MLP neurons of a small language model. Each row is named by its layer, matrix (gate and up: input weights; down: output weights) and neuron, and shows model dimensions 608-735. Each number is 128 + 32 x the weight over its row's rms, rounded and kept within 0 to 255. A neuron's up and down rows have the sign that makes its largest values positive.
A block is one neuron, or neurons of one layer that tend to fire together. After each block is what it responds to, as a language model described it from the Wikipedia text at the highest values.

L3.gate405 [147 156  87 136 196 126 120 120 116  97  99 110 157 157 110 156 141  82 186 174 142 148 100  78 107 167 101  92 193 110 128 140 134 151 148 121  92 137 140 124 180 125 135 134 157 120 113 141 119 136  70  76  70 107 204 152 189 114 144 100  69 100 108 198 138 131 111 142 227 155  82  82 101 122  76 106  82 162  96 129 131  77 134 122 148 158  86 156 192  96 102 116 115 157 136 125 147 152 180 112 137 153  53 162 109  75  60 167 150 129 144 133 120 127 135  98 148 142 151 139 137 124 134  94 134 149 111 121]
L3.up405 [112 152 141 110 145 132 116  56 155 162 138 111 106  68  77 101 140 119 164 152 129 143  63 126 101 106  95 107 153  94 175 180  63  95  70 118 156 115 161  43 178  74 141 165 171  79 118  57  61 123 170 130 147 153 156  69 111  63 131 151 102  89 134 165 168 169 150 149 155 116 127  79 196  99 128 153 150 109 156 158  83 162 156  71 176  89 120 204 118 140 165 169 121  80  94  87 175 119 145 123 124 147 149 136 115 150 118 111 144 107 143 107  71  97 122 119 151 140 114  51 161 119 138  74  69 116 109  98]
L3.down405 [156  95 135 151 128 113 126 196  99  79 103 181 131 168 166 196 114 127 144 137 108  43 216 112 108 135 194 133 148 195  96 117 115 142 145 114 112 159  76 192 107 167 152  48 112 159 182 194 142 119 111  94 125  96  81 173 145 190 145  86 128 139 124 117 101 127 109 117 120 104 106 165  29 114 112 113 118 121  74 110 185  92 121 166  37 146 100  72 129 118  80 112  92 133 161 195  80 125 136 158 125 119  64 136 143 116 140 133  85 155 140 102 169 105  94  85 130 156 156 187  80 128 136 146 171  88 130 172]
L3.gate510 [124 186 108 176 118  96  93 104 211  99  92 139 110 122  96  96 108 115 134 121 150 136 123 141 138 153 118 123 142 149 119 157  70 158 112 154  90  96 122 165 136 156 166 137 129 132  91 156 102 145 156 116 140 138 122 117 150 142 116  62  88 152 103 176 107 152 140 159 103 159   0 121 103 134 110  98 129 131 118 116 140 189 100  99 144 132 144 170 255  98  69 129 106 111 118  51 153 115 106  31 132 150 127 175 125 125  90 143  85  91 140 147 160 138 137 113 142 146 143 155  76 115 133 147 101 141 116  94]
L3.up510 [140 125 131 123 152 169 105 112 126 185  71 129 162 126 150 159 141  62 152 136 140 141 165  93  92 103 123 137 144 163 120 146 117 138 131 105 154 113 188 127 165 174 100 129 170 153 126 136 129 141 168 144 140 168 103  81 124 146 162  77 146 187  95  79 134 116 151 132 118 121 124 111 152 126 146 119 133 211 127 130  81 125 129 102 117 132 140 167 133 138 127 119 107  77  94  84  96 163 134 137  92 128 112 128 118  79 117  93 205 113 174 127 132 166 146 189 132 148 136 103 149 146 160 199  74  95 155 145]
L3.down510 [199  90 124  79 117 102 115 138 113  93 174  80 133 100  92 126 152 157  91 158 106 163 131  61 151 118  85 121 123  92  48 158 105 173 125 125  82  84 155 121 136 143 132 134 100 111 169 147 111 115 100 176 111  98 142  75 158 103 132 137  55 157 202 127  82 145 124  92 164 182 135  97  73 106  75 151 101 149 146  81 133 115 166 160  79 151 127 153 124 128  83  85 140 113 141 134 119 123 134 121 129 135 152 163 107 163  96 114  94 153 130  97 150 128 132 133 155 132 134 196 128 120  70 143 158 176 108 109]
L3.gate718 [121 134 140 125 132 117 121  93 142  95 136 162 139 181 100 135  97  85 125 149 128 146 105 113 132 123  83 123 127 154  57 145  78 179 105 154 105 157 122 100  98 187 123 132 152 140  84  91 116 150 137 154 111  92 129 176 192 145  73 140  71  94 154 147 128 145 155 139 169  91 107  98  69 115 141  90 104 183 139 113 121 123 170 101 141  74 143 179 141 142 118 217 157 129  83  68 132 138 117  71 151 176 120 142 125 107  93 158 154 129 142 109 131 169 136 144 175 135 130 157  91 124 145 154 139 169 152 113]
L3.up718 [134 181 103 117 184 138 129 124 120 152 142 169 192 106 126 153 183 112 140 196 133 104 139 122 110 127 137 143 186 139 110 135  85 128 101 112  87 119 116 118 164 139  78 155  66 127 139 152 120 138 133 151 166  94 191 144  89 149 142  90 150 107 167 179 148 118 185 193 137 108 206 140 138 142 107 100 131 142 143 154 160  69 165 109 202 128 141 142 133 140 137 182  98 128  27 122  94 190 137 121 142 113  76  92 164 120  84 147 107  92 118 101 133  92  90 186 112 110 163 160  54  83 138  87 195 120  79 101]
L3.down718 [ 98 122  88 112 124 135 133 119  81 113 159 142 156 161 137 150 129 167 162 109 131 160 165 132 128 123 102  87 131 104 123 159  85 184 114 158 175 111 176 137  64  83 113  84 107 100 162 151 121 149 115  93 148 122 110 147 144 188  87 128 107 105 145 129 149 110 145 132 203 140  93  60 140  33 148  93 141 157 129 115  78 123 152  87 168  98 115 142 118 166  89  93 174 142 110 164 162  85 123  58 160 125 122 139 153 106  98 145 128 115 145 145 157 146 125 131 147 101 144 149 127 112 110  89 147 141  92 204]
L3.gate1457 [164 118 172 117 110 122 125 118 151 146  60 140 144 168  57 115 115  58 131 154 113 159  84 114 127 160 131 106 118 131  38 168  89 140 141  33 101 164  74 160 122 157 147 106  87 120 159  93 127 142  92 119  66 122 117 124 117 175 124 116 166 101 127 146  88 130 118 136 135 106 188  82 142 107 119 141 159 159  77 131  92 159 145  78  80  89 111 200 143 118 127 154 186 147 144  97 157 103 156 167 119 179 120 106 174  86  63 110 109  93 143 172 122 119 121 133 179 145 130 133 125 105 141 185  63 110 141 151]
L3.up1457 [147 122 104  77 134  98 166 117 139  94 173 135 131 150 138  89 127  78 117  74 196 136 129  86  90 148  78 147 107 106 121 185 131 173 184 164 140  75 151 125 131 124 114 120 142 176  92 150 188 121 128 147 102  94 135 195 165 188  81 160 146 113 157 121  92  98 137 143 155 184 145  84  80  60 100 105 133 138 123 101 119 148 134 114 139  78 103  80  90 160 152 109  88 110 109 149 130 156  78 139 171 105 101 122 102 159 111 111 140  70  96 111 139 172 110  94 139 109 147 136 117 171 121  92  83 111 103 111]
L3.down1457 [ 51 117 114 146 214 157 136 168 133  85 167 166  87 107 189 195 134 144 138 120 123  56 174 148 151 135  80 154 134 128 112  77 109  86  72 154 126  85 182 102  96 118 151  98 124 103 104  82 121 122 135 164 125 134 115  82  83 104 123 161  91 151 104 131 167 158 135 180 157 155 114 187  48 149 105 130 105 121 180 119 215 136 143 149  92 180 178  71 144 108 122  84  86 215 124 104 115 135 124 154 151  32 132 145 128 186 206 135 142 117 109 121 130 119 140 141  61 125 159 124 117 113 130 130 142 133 116 157]
Later word pieces that complete multi-token proper names of places, people, teams and institutions, e.g. Sher-man, McDow-ell, Carb-ondale, plus some long words (rapproche-ment, strong-hold).

L5.gate454 [117 155 116 119 167  73 119 143 145 131  98 146  78 125 113 118 105  82 137 143 116  97 136  99 163 116 102 124 150 119 107 142 116 166 170 163  81 102 133 123 158 150 122 169 114 111 109  33 140  99 117 156 146 175 120 175 100 166 124 120 102 112 137 116 150  61 162 122 115 156 111 151 113 189 161 103 148  59 140 151 157 122 178 159 102 137 110 152 170 160 160 108 125 145 192  91  68 113 175 126 143 118 129 118 115 131 161 146 153  80 137 118 158 119  86 131 118 189 130 134 103 126 130 171 153 144 161 108]
L5.up454 [139 115 104 127 174 107 136 178 126 135 142 123 115  88  74  33 154 122 156  83 161 165 170 188  98  94 156 137 154 121  78 112 103  77  89 142 132 179 166 162 100  78 148  92 122 146  92 130 101 144 163 159  81 106 110 129 131 120  86 157 148 112 126  53  90 115  89 191 125 122 114 163 150 156 139 158 174 115 182  82 138 139 131 142 151  92 120 122 131 134  92 171 140 176 155 151 180 146  94 199  98 104 113 168 159 129 145 104 118 161 124 137 103 136 151  94 180  83  89 172 141  99 138 168 162 126 127 128]
L5.down454 [173 131 194 143 130  61 140  91 161 128 122  95  93 102  95  88 179 100  77 125  55  97  73 148 131 117 113 163 130 100  82 128 134 156 143 140 115  84 146 106 145 129  55 153  66 141 139 139 184 211 110 161  98 164  37 159 109 143 130 109 132 114 142  95 153  66 185 145 128  45 189  91 125 160 227 111 102  77 132 157 109 151 151 123 117 196 120 111 114 146 102 122 121 144 159 141  95 205 118 130 100  75 141 152 194 124 142 160 169 109 113 103 147 131 100 122 148 152 167 120 123  63 118 173 138 151 112 154]
The preposition "as" after verbs like worked, served, used, regarded, introducing a role or function ("worked as a nurse"); sometimes "for", "of", "into".

L5.gate492 [113 115 110 117 141 135 125  75 103  79 159 134 121 188 108 197 148 118 143 165 145 139 136 108  77 100  82 111 100  81 129 115 133 142  92 125 126  83 195 146 194 102 156 135 128 132 128 184 116 134 103 103 166 143 129 143 105 150 131  75 114 139 100 162 151 133  85 161 145 152 160 150 124 144 133 132 174 153 122 164 149 157  81 123 150 123 160 153 105 129 110 159 143 123 104 110 125 121  84 144 149 120 109 102 167 213 110  86 121  92 166 100 135 109 125 133 143 134 127  99  86 120 143 159 123 114 103  74]
L5.up492 [112 157 115 118 115  95 190  68 131 153 123 159 133 148 103 104 147 119 167  73  98 122 127 140 153 140 135 150 142 141  67 140  79 144 112 148 134 130 171 168  66 138 127 137 155 120 135 123  60 145 130  78 133 117  85 192 154 133 149  46 131 135  95  82 118 124  94 211  94 125  80 129 158 165 150 162 224 147 142 181 165 172 136 122 118 107 146 184 177  97  37 103 142  74 112 131 131 148 127 160 100 118  59 158 155 146 112  98 107 103 181 108 109 114 156 175 145 177 145 105 134 117 166 213 104  74  99 106]
L5.down492 [147 105 140 100 153 153 156  90  83 140 148  72 222 136 127 134  92 155 126 149 191 178 153 127 132 110 111 144  53 122 105 123 155 166 137 115 117 110 104 125 159 127 196 119 138 136 112 149 124 116 137 139 126 101 191 146 188 134 190 112 149 194 165 193 127 148 127 130 151 158 154 112  92 171 115 136  89 145 170  96 162 118 164 109 152 150 184 178 108  88 187 113 220  81  90 134 111 145 107 129 140 118 125 134 117 100 114 119 161 175 104 148 102 177 142 113 156 105 144  96 106  91  94 122 109 186 160 125]
Final or middle tokens inside multi-word proper names of organizations, teams, events and titles, such as Arnold Engineering Development Complex, Silliman Writers Workshop, Berlin Zionist.

L4.gate922 [118 164 157 162 150 143 129 135 107 133 138  33 142 160 117 114 102  98  92 140 128 165 131 101 101  57  93 103 135 116 137 144 181  74  95 130 123 101 125 170 127 147 175 102 149 169 106   0 102 107 163  93 151 111  73 129 160 123 150 187 124  96 205 192 146 137 169  94 154 148 166  93 126 110  96 140 151 141 112 127 128  74 177 114 134 119 113 151  88 116 150 180  72 144 139 134  92 135 114 167 206 140 121 152 111 106  77 143 139 102 178 109 135 138  71 152 135 116 140 197 129  89  98 119 142 155 164  81]
L4.up922 [118 163 146 167 149 136 142 125 115 112 122 116 184 142 118 150 157 128 136 187 113 191 159 105 102 138 124 117 115  93 159  97 126 149  80 146  95 170 140 120 144 153 167  51 155 151 131  99 119  69 160  95 188 143 174 111  98 215 119 173 141  89 153  84 117 151 135 110 101  99 234 155 117 168 156  50 121 130 141 157 153 165 140 138 126 104 144 174 168 115 100 118 163 130 142 168 140 123 130  92 147 130 116 157 121  82 101 177 112 145 149 122  55  98 105 168 151 144 127 130  98 101 119 140 158  74 193 154]
L4.down922 [ 27  72 147 161 116  95 176 162 119 104 147 180 112 154 143 119 121 125 152  79 118 106 103 169 165 127 189 144  66  87 108 125 122 180 186 168  97 155 105 151 145 124  58 154 135  87 124 137 119  72 108 161 120 137  82 169 159 105 125 139 133 143  51 128  90 115 170 187 152 134  99 149 105  65 212 144 139 194 161 141 138 138 122 126 131 124 105 166 138 113 129 107 129 184 137  91 122 167  51 138  69 125 114 122 107 186 148 106 114 100 112  99  94 131 156 149 116 135 133  89 156 196 167 147 111 185 112 112]
L4.gate1098 [140 136 130 211 156 102 116 175 114 118 115 169 176 102 153 146 190  79 175 119 155 118 158 111 118 176  91 106 131 139 127 114 100 201 113 177 152 115 133 141 135 126 123 123 101 164 125 167 131  98 121 141 165  78 195 125 137 154 120 112  97  87 109  78 122  64 122 117 104 109 213 142 106 180 101 128 155 141 112 140 150 120 144 124 100 147 134 156 114  91 102 109 128 105 134 138 142 141 124 158 141  82 157 133 134 181 137 146 108 167 138 110 127 163 100 143 109 101 112 121 147 143 117 120 132 105  95 135]
L4.up1098 [136 216 175  98  99 195 161 115 150 123 118 133 144 132 132  73 160 122 152 124 121 168  95 100 130 164 161 131  95 124 104 137 110 148 112 176 128 123  66 127 154 142 171 128  81 223 140 170 146 125 138  81 165 108 176 190 174 129 129  88 102 150 122  96 130 115 104 114 122 128 154 171  98 181  95 157 114 128 150 136 109 101 110 125 105 167 123 158  81 149 109  71 121  70 155 153 127 159 148 136  28 113 127 140 147 166 114 133 152  82 153 102  21 160 117  90 152 178 112 130 132 132 116 169  85 122  97 161]
L4.down1098 [141  60 135 122 161 102 155 115 162  91 153 156 147 106 170  96  87  78  83 152 146  99  84 129  91 114 162 146 158 100 125 223  75 150  91  58 135  99 113 147 101 158 121 101  80 101 131 160 137 102 148 108 107  79 139 108 144 148 113 158 116 202 114  96 103  82 203 119 142 143 131  98 109 135  93  78  77 109 116 134 172 150 126 186 136 149 121  98 102 100 168 138 100 148 169 132 121 133 107 140 123  98 135 147 161 102  92  99  96 155  86 154 151  97 116  85 106 126 115 120 154 112  82  78  89 111 162 151]
L4.gate1129 [ 93 144 126 127  34 136 143 135 186  99 166  83 141 104 105 128 102 117 104 136  98  56 132  97  56 133 169 170 166 163 137 128 179 164 101 128 117 156 162 158 102 162  90 126 123 138 132 145 149 177 152 144 120 123 156  94 147 151 154  83 131 114 118 118  85 124  98 139 123  75 140  54  65 105  98 130 133 172 113 166 145 114 134 125 130  99 136 133 155 127 155 219  16 123  92 143 146 169 169  83 137 149 159 181 180 132 141 123  19 162 149  97 174  68 133 119 183 127 135 139 121 131  78 180 138 148  68 135]
L4.up1129 [145 140 176 177 159 120 121 134 172 153 133 158 104  70 128 143 134 155 117 104 164 120 136  61 117 116 107  83 115 125 145  76 135  97  28 164 122  95 124  78  95  67  85 103 113 107 104 130 168 102  99 125  58 129 134  96 107  55 124 145 123 158 147 159 103 137 131 135 131 128 141 115 204  78 129 208 108 136 135 163  98  63 115 165 156 190 120  98  37 147  78  76 157 140 171 110 156 139 157 163  90 119 126 118 140  97 160 155 146 130 101 167  65 151 141 160 180 178 132 142 168 108 120 145  92 146 144 121]
L4.down1129 [111  92 122  87  90 126 150 105 160 138 132 131  92 113 113  99 117 119 126 215  86  82 103 121  59 124 110 144 153  92 107 121 167 221 162 185 108 132 116 170 145  94 173 156 170 148 153  80 133 167 149 159 140  90 105 138  84 153 111 170 173 120 196 140 102 149 156  68 143 145  83  88 130 143 140 119  84 151 143 132 138 122 122 177 106 113 164 129 187 131 159 186 116 170 158 176 160 122 102  57 198 173 114 131  73  97 126 123  61 178 125  74 176 145 144  89 191 134 123 150 160 175 150  94  94 150  64 110]
L4.gate1629 [141 129 108 135 141 131 150 161 176 183 152 138  89 122  91 107 114 124 131  90 155  40 141  85 149 135 143 142 123 130 165 163 106 148 151 144 158 178 184 142 112  66 118  88 155 105 155 132 148 157 126 131 139 127 138 142 139 116 129 180  93 160  99  69 138 139  46 138 134 146 117 151 123 144 113 149  56  65 186 133  80 177 125 155 109 102 156 156 122 117 125 136 158 151 143 173  59 135 117 110 116 141 131  96  93  86 159 102  95 148 119  96 133 126 122 156 149 117  99 157 134 130 115 179 162  86  83 120]
L4.up1629 [134 186  91 130 102 152 154 118 163 103 146 135  75 151 124 108  99 126  98 134 160 123 121  86 106  80 147 136 116 109 147 115 148 116 216  92 149 175 113 136 138 132 116  86 194  40 176 182 171 164  99 108 149  78 158 128 141 132 111 126  74 176 105 109 111 141 126 126 135 128  58 136  70 137  95 112 118  98 147 141  78 151 140 120 125 154 154 146 110  82 118 103 157 177 143 148  83 120 118 112 150 141 161 130 112 111 166 144 120 123 154  88 121 140 154 166 124 141 110 113 151 162 152 180 156  90 124 110]
L4.down1629 [124 171 156 146 176 113  93 141 149 107 103 195 159 159 139 121 103 166 135 139  95 165 109 139  85  89 155 110 114 116 130  96 125 129 134 108 165 152 103  92 185 140 149 159 104 181  73 109 136 133 150  97 128  81 141 151 133 117 166  88 131 117  85 190 164  96 141 102 123 147  69 111 144 137 124  82 138 194  64  79 111 117 116 127 107 148  96 107 103  97  65 140 106 114 165 154 163 134 114 145 156 113 139 112 136 139  99 162 149  49 205 107 116 163 134 108  90 123 117  84 129 173 126 135 169 132 185 108]
The word "as" after a clause or noun, linking to a role, comparison, or add-on ("as well as", "as a", "as opposed to"), sometimes "or", "became", dashes.

L4.gate73 [124  81 157  92 137 134 132 124 112 121 226 106 113 206 124  91  82 127 122 146  93 184 124 133 179 189 140 107 135 150  62 137 113 110 109 147 161  78 170  75 115 189 158 107 171 117 131  41 125 142 123 158 127 121 116 103 150 146 153 133 139 130 126 137  71 123 142 155 120 158 152 131 156 146 120 106 117 210  58  96  64 167 130 113  77 118 125 117  58 127 151 135  42  92 134 104 111 168  69 143 133 146  68  97 141 121 131 138 146 145 141 116 148 134 115 159 126 114 177 205 103 152 115 125 169 171 116 105]
L4.up73 [140 179 110 158 191 125  78 167 154 104  90 112 102 114 144 168 146 123 200 140 181 145 139 139  93 108 124 148 136  94 207 176 157 160 161  77 140 168 120 152 197  80 101 157 138  91 113 185 167 151 152  96 105 124 147 136  54 143 134  94 132 118 145 158 168 157 133 157 120 128 108  97 108 145 141 134  99 114 154 129  98 131 152  82 157 118 114 168 171 146  75  92 170 137  66 172 158 133 166 118 144 111  99 143 138 126 152 136 122 126 122  74 140 100 169 115  85 132  66  54 107 123 137 118  78 138 136 112]
L4.down73 [160  75 147 112 135 114 139  61 105 145 182  71 138 200 141  70  97 161  94 105 142 123 110 161 136 143 138 117 145 117 122 130  98 101  90 197 182  81 120  55 114 194 174  92 128 141 153  76 119 132 129 164 187 123 149 107 250 147 139 168  99 150  93 136  81 134  45 144 190 119 182 133 127 140 152 163 143 146  71 117 138 163 145 124 107  97 157 104  94 114 139 136 135  92 200  75 106 160  92 130 111 126  98  96  94  88  95 134 116 133 167  88  75 146  79 138 161 154 189 195 141  83 119 128 140 149 129  72]
L4.gate562 [171 195  91 133 109 135  76 155  79 153 133 136 151 113 103 125 122  92 172 145  95  98 130 145 147 150 117 120 141  94 149 177  92 136 116 136 114 160 118 115 143 101  87 141 147 132 150 152 103 184 151  72 213 133 112 113 129 140 125  96  92 136  90 156 142  93 123 168  28  75 138  87 100 128 181 186 120 167 107 132  94 125 121 100  96  83 137  93 115 172  98 147  97  69 145 112 161 203 119  92 139 155  95 127 159 145  86 159 100 108 151  75 159 159  99 120 154 142 120 111 108 162 177 160 132 133 135 163]
L4.up562 [108 101  80 150 137  83  83 142 102 166 164 121 126 137 120 138  72 163 138 123 155 118 152 106 126 144 116  90  96 114  94  91 126 116  83 139 197 192 158  34 158  68  53  99 156 137 128 125 159 146 122 134 168 108 140 137 141 179  77 160 149 183  81 114 142  90 138 151  27  84 111 168 139 164 125 171 160  99 135 127  90 151 104 141 139 101 166 132  71 116 114 109 124  97 119 162 102 111 145 117 115 117 142  94 189  58 131 141 159 116 124 136 110 149 129 140  84 119 166 150 152 111 168 141 197  84 154 128]
L4.down562 [161 138 113  89 110 120 166 108 129 128  95  95 158 112 162 142 120  98  82 153 172 122  94  99 122 117 126 121 161 138  99 176 181 134 105 136 140  65 156 213  93 121 136 102 118 114  98  98 113  78  88 122 106 140 130 141 109 155 114  98  92 122 185  39  86 151 126 144 192 155 170  90  95 114 115  71 125 162 107 133 112 125 103 154  96 126 115 112 135 121 143 142 177 181 162 119 134 123 141 199  78 191  97 190  99 153 146 140 107 136 131 186 142 126 100 202 157 114 189 144 132 146  89  84 154 139  69  93]
L4.gate1269 [115 119 119 155 125 107 137 125 154  89 172  33  62 228 137 103  86 101 109  86  72 138 156  60 102 121 117  93 207  68 148 142  99 102 102 107 138  70 169  96  98 218 112 127  86 129 147  96 153 141 128  77 149 135 143 100 104 142  95 109  93 178 141 187 139 158 113 135 136 200 148 103 106 142 138 139 128 111 155 142  93 116 134  58 171 169  96  91 141 104 137 122 118 115 175 119 112 157 127 137 197 114 109  89 133  71 145 191 143 151 129 152 181  73 151 138  93 159 149 135 153 165 176 146 183 140 133 146]
L4.up1269 [153 131 156 137 139 225 129 112  83  59 162 120 171  92 106 124 163  87 115 135  99 150 124 102 109 132 149 141 145 114 144 130 142 156  77 172  68 101 103 127 121 167  90 140 164 135 158  60 145 127  84 102  95 145 178 109 173 128 148 106 139 174 143 164 153  97 152 172 143 173 127 133 117  82  80 149 143  73 134 107 150 157 119  83 154 118 109 145 146 109 125 132  74  69 193 121  72  77 155 105 165 170 111 110 122 118 136 161 120  97 231 130 115 111 138 124 142 124 116 167 104 130 117 110 128 106 156 124]
L4.down1269 [108 141 127 133 166  94 121 100 135 185 181  73 108 118 179 160  71  74 114 127  90 110 144 155  81  93 153 114 177 145 130 144 145  98 101 125 151  82 174 136 112 135 136 106 118 110 104 202 133 168 154 158 163 111 103 141  80 164 124 155 107 107 126 125 101 161 138 115 115 136 145 145 121 147 125 150 134 110 138 142 119 128 144 150 168 169 122  83 100 116 110 132 132 184 103 129 182 130 143 162 149  65 105 146 145 105 153 126 118 135 118 152 187 112 169 147 114 151 144  86 171  99 155 191 180 101 120 180]
L4.gate1434 [115 171 101  94 152 153 115  25 103 132 164 106 126 137  92  83 137  51 137 117  73 124 190  72 166 107 114  82 137 124 124 132  73 104  82 134 189 142 210 119 134 127  86 147 131 120 112  99 121 155 150 171 178  93 130 176 162 142 143 115 134 146 150 143 108 133 145 149  97 106 155 157 105 117 126 120 143 128 142 135 103 130  83 152  90 119 133 128 107  96 151 163  82 113 147 187 100 161 124  42 138 121 120 102 112 100 106 138 150 153 145 117 132 123  80 166 195 154 170 168 135 143 124 121 224 126 141 139]
L4.up1434 [154  75 147 136  61 135  87 116 147  88 136  98 109 147 106  50 120 122 121 124  85 181 167  47 164 150 124 107 171 151 123 194  83 170 174  99 120 106  88 108 126 113 128 134  92 119  72 132 211 140 137 177 104 120 112 144 112  89 119 130  76 154 137 194  91 157  70 134 147 108  88 101  85 106 129 104 121 127 139 162  39 117 135 100  63 125 120  81 124 140 144 166 100 130 166 159  39 233 108  81 108 132 160  61  57 147 140 120 145 108 125  54 175  86 156  97 133 161 117 186 137 153 130 124 134 151 165 124]
L4.down1434 [132 154 116 124 139 119 166 116 167 111 109 126  93  92 140 169 150 127 144 126 171 121 157 143  88 137  62 146 158  99 101 135 144 166 106 106 143  77 139 135 141 141 114 127 165 165  99 131 113 152  80  84 130 151 145 172 105 148 124  68 124 205 143 154 157 114  86 182 130 174  63 157 166 118 109 141 144 119 148 120 170  60 119 168 134 141 183 145 130 149 125 100 129 120 106 118 113 152 176 121 100 182 138  99 180 103 167  68 100 149 127 109 128 114  93 151 133 131 116 108 128 155 130 130 157 171 111 135]
Word endings or later words inside capitalized multi-word names of organizations, titles and programs, such as Writers Work-shop, Preserv-ation Authority, Commissar Order.

L3.gate98 [121 162  98 142 102  90 113 111 130  84 173 152 191 109 117 166 101 156 144 153  59  73  47 168 118  91 141 143 118 139 178 114 143 101 113 113 175 173 111 112  71 103 147 152 131 115 130 168 160 153 134 159 170 108 128 144 127 131 144 118 133 101 152  91 137 127 143 149  44 110 147 108 136 162 145 181 118 150 106 127  93 137 120 113 141  77 122 113 118 159  73 179 112 120 142 161 121  97 112  99  96 113  92 118 128 117 121 133 121 191 159  84 167 178  94 135 102 184 115 108  74 142  83 113 110  84  90 120]
L3.up98 [131 165 153 148 199  96 144 158  96 130 110 192 157  91  90 130  95 121 106 185 128  89 115 123 108  46 157 167 125  95 161 114 150  81 144  85 108 158 120 111 119 106  77 139 133 191 148 116 117  92 121  94 113 131  78 211 106 118 156 127 139 163 128 109 189 111 153 134  62 105 162 156 101 150 146 152 128 110 153  70 129 132 116 202 175 100 125  88  97 127  54 112 132  73 120 104 113 164 129 171  86  91 118 186 173 121 141 137 141 136 132 104  90 157 106 129 120 102 130 141  77  91 134 121 164 180  96  73]
L3.down98 [103  71 148 105  97 144 108 148 178  78 149  70 141 134 207 117 154 125 172  92 160 140 189 160 128 139  86  96 116 151 113 137 123 139  99 157  97 116 164 132 133  92 153 170  89  99 115  87 156 124 140 158 131 157 150  94 136 102  88 119  73 169 150 152  78 130 121 149 171 119  72 132 135 100  80 123 155 175 130 168  60 165 108 115 153 195 158 163 145 129 110 162 156 158  84  79 142  97  83  73 114 155 154  96 128 122 108 152 170  63 151 118 130  75 185 179  47 128  92 125 146 158 133 145 141  78 175 135]
L3.gate327 [127 178  98  87 122 163  71 143 106  78 114 133 109 131  93 117 105 137 108 119 137 170 131 135  91 111 149  91 159 172 138 139 133 127 141  96 158 112 140 148 113 157 171 134 156 135 134 155 196 159 108  90 170 161 118 114 154 123 169 188 125 146 154  59 100 156 128  97 160 131 154  96 101 117 149 150 142 166 109 114 135  99  88  82 114 144 112 116 103 113 127 135 129 127 117 156 156 193 167 147 114  76  87 175  83 110 159 155 116  48 111  93 145 111 130 100 121  98 182 106 163 106 114 169 162 114 118 132]
L3.up327 [119 154 162 131 132 114  96 121 155 136 160 110  92 189 125  99  91 114 200 143 157 144 147 130 123  63 132 127 163 153 136  94 128 115 119  80 134  94 156 181 141 139 175 147 104 118 122  85 129 175 136  99 141 139 122 148  56 158 133 103  59 123 117 107 145 176 110 161  83 137 154 103 121 112 138 210 141 154 127 171 107 175 147 179 108 114  75 145  82 124 217 160 104 100 134 127 133 129 132  81 112 143 155 128 112  85 121 121  68 148  88  73 114 131 124 192 138  69 143 146 130 130 165 178 133 139 118  92]
L3.down327 [159 110 113 141 178 116 132 175 111  86 158 134 135 117  68 107 172 144  99  85 135 116 125 152 123  83 168  57 155 170 153 153 149 151 104 150 102 100 140  96 111 137 169 125 110 126  99 135 143 105 115  64 174 127 151 157 124 103  86 104  86 144 124 141 100 100  98  89 166 154 111 125 140 172 125  99 172 106  89  83 166 150 117  82 122 147 145 128 100 158 115 121 123 169 133 178 130 119 121 138 135 123 110 118 100  68 125 114  96  97  78 116 133 131 124 126 108 130 101  81 130 173 116  80 142 119 145 153]
L3.gate342 [131 190  86  62 128 150 119 128 146 132 164  98  82 151  60 119  74 154 155  83  66  80 113  83 106 103 127 136 200 124 134 182 105  86 117  93  91 132 136 103 105 143 117 107 108 151 103 108 161 136  65  88 153 155 110 167 145 141 150 143 178  66 137 167 122  96 104 156 103 131 126  99  66 100  91 236 115 103 132 111 114 154 102 113  82 126  91 100  53 123  83 150 151 115 235 110 109 181 139  93 136  91 135 186 123 115 153  95 149 135 118  76 168 178 127 108 169 117 156 126 141  69 140 112 175  85 102 105]
L3.up342 [118 191 125  79 112 117  86 134 119 132 177 128 159 146 118 121  89 155 113  80 194 111 112  94 158 142 103 120 187 152 126 171 146  82 151  43 166  95 145 115 135 105 170 108  82 122 165 139 121 128 124 104 126  88 121  89 110 138 137 106 153  81 112 133 133  96  86 148  95 149  93 148  73  80  79 169 139 148 118 118 108 164 139  95  96 147 105  85 114 115  92 148 148 117 166 111  89 124 106  94 150  98  89 156 140  69 158  97 115 111  99 121  88 145 142 168 146 107 154 140 142  84  91 107 180  90 108  76]
L3.down342 [ 68 118 142  92 149 121 120 189 144 124 118  98 161 146 151 169 113 189 135 101 184 144 144 165 132 140  69  90  94 166 119  98  98 104 151 110 128 141 122 106 126  61 138 184 113 121 142 130  96 110 170 141  84 149 217 118  54 169 128 125 105 188 150  80 132 147 101 122 178 135 127 103 115 150 128  90 136 107 171 129 188  97 142 135 158 109 168 149 153 117 184 133 172 128  81 145 146 169  98 153 138 127 162 111  93 126 145 137 154  69  99 162  93 127 181 131 120 152 137 136 175 173 128 122 164 141 168  65]
L3.gate716 [139 166 154 168  87  99 145 124 150 219 198 125 112 160  85  89 134  51 109 175 102 148 122 152  86  66 161 109 153 147 144 128 168 117 134  84  84 200 142 146  83 125 104  88 123 183 138 119 140 110 160 156 118 116 192  92 146 118 104 120 135 164 109  82 158 133 128 111 179 155 106 115 133  90  99 173 145 146 143 130  49 120 142 172 175 115 139 158  36 186 168 103 107 176 194 113 123 147 158  89 129 174 148 133 135  62 118 183 162 125 127  99  93 152 183 151 144 103 117 134 112 137 153 121 145 119 155 161]
L3.up716 [ 85 143  87 122  99 146 148 113 116 141 110 137 122 196  95 105 129  78 187 200  67  73 113 145 139 140 110 121 152 110 112 200  69 124 121 141 119 149  63 140 170 132 134 138 117 128 160 131 108 152 159 160 101 109 114 119 176 160 139 167 126  81 156 129 107 133 160  90  91 140 105 124 128 145 127 137  33  87 190 162 166 126 116  97 151 127 127 148 132  80 127 163 162 143 148 166 132 158 211  93  95 122 130 110 126 131 179 120 112 173 107 110 150 139 123 115 119 185 163 166 129 129 127 123 173 178 109 114]
L3.down716 [113 122 146  95 128 191 108 126 148 113 154 115 206  95 111 156 138 208 157  68 171 168 154 128 155 178 121 123  96 150  79 117  93 129 181 123 157 116 141  99 122 116  92 195 123  93  58 113 152 102 108 101 116 151 159 109 118 168 169 110 138  92 131 157 133 113 141 111 146 132 143 178 136 185 102 122 189 141  49 104 120 195 136  99 136 149 108 114 190 146 135 185 146  79 173 145  63 104 117  72 173 107 168 116 119 174  94 117 170 103 128 116 172 118 133  95 165 134 136 148  47 133 152  96  84 112 143 107]
Mostly "at" after professor, lecturer or worked before a university or institution in career bios, and "as" in such as, known as, well as.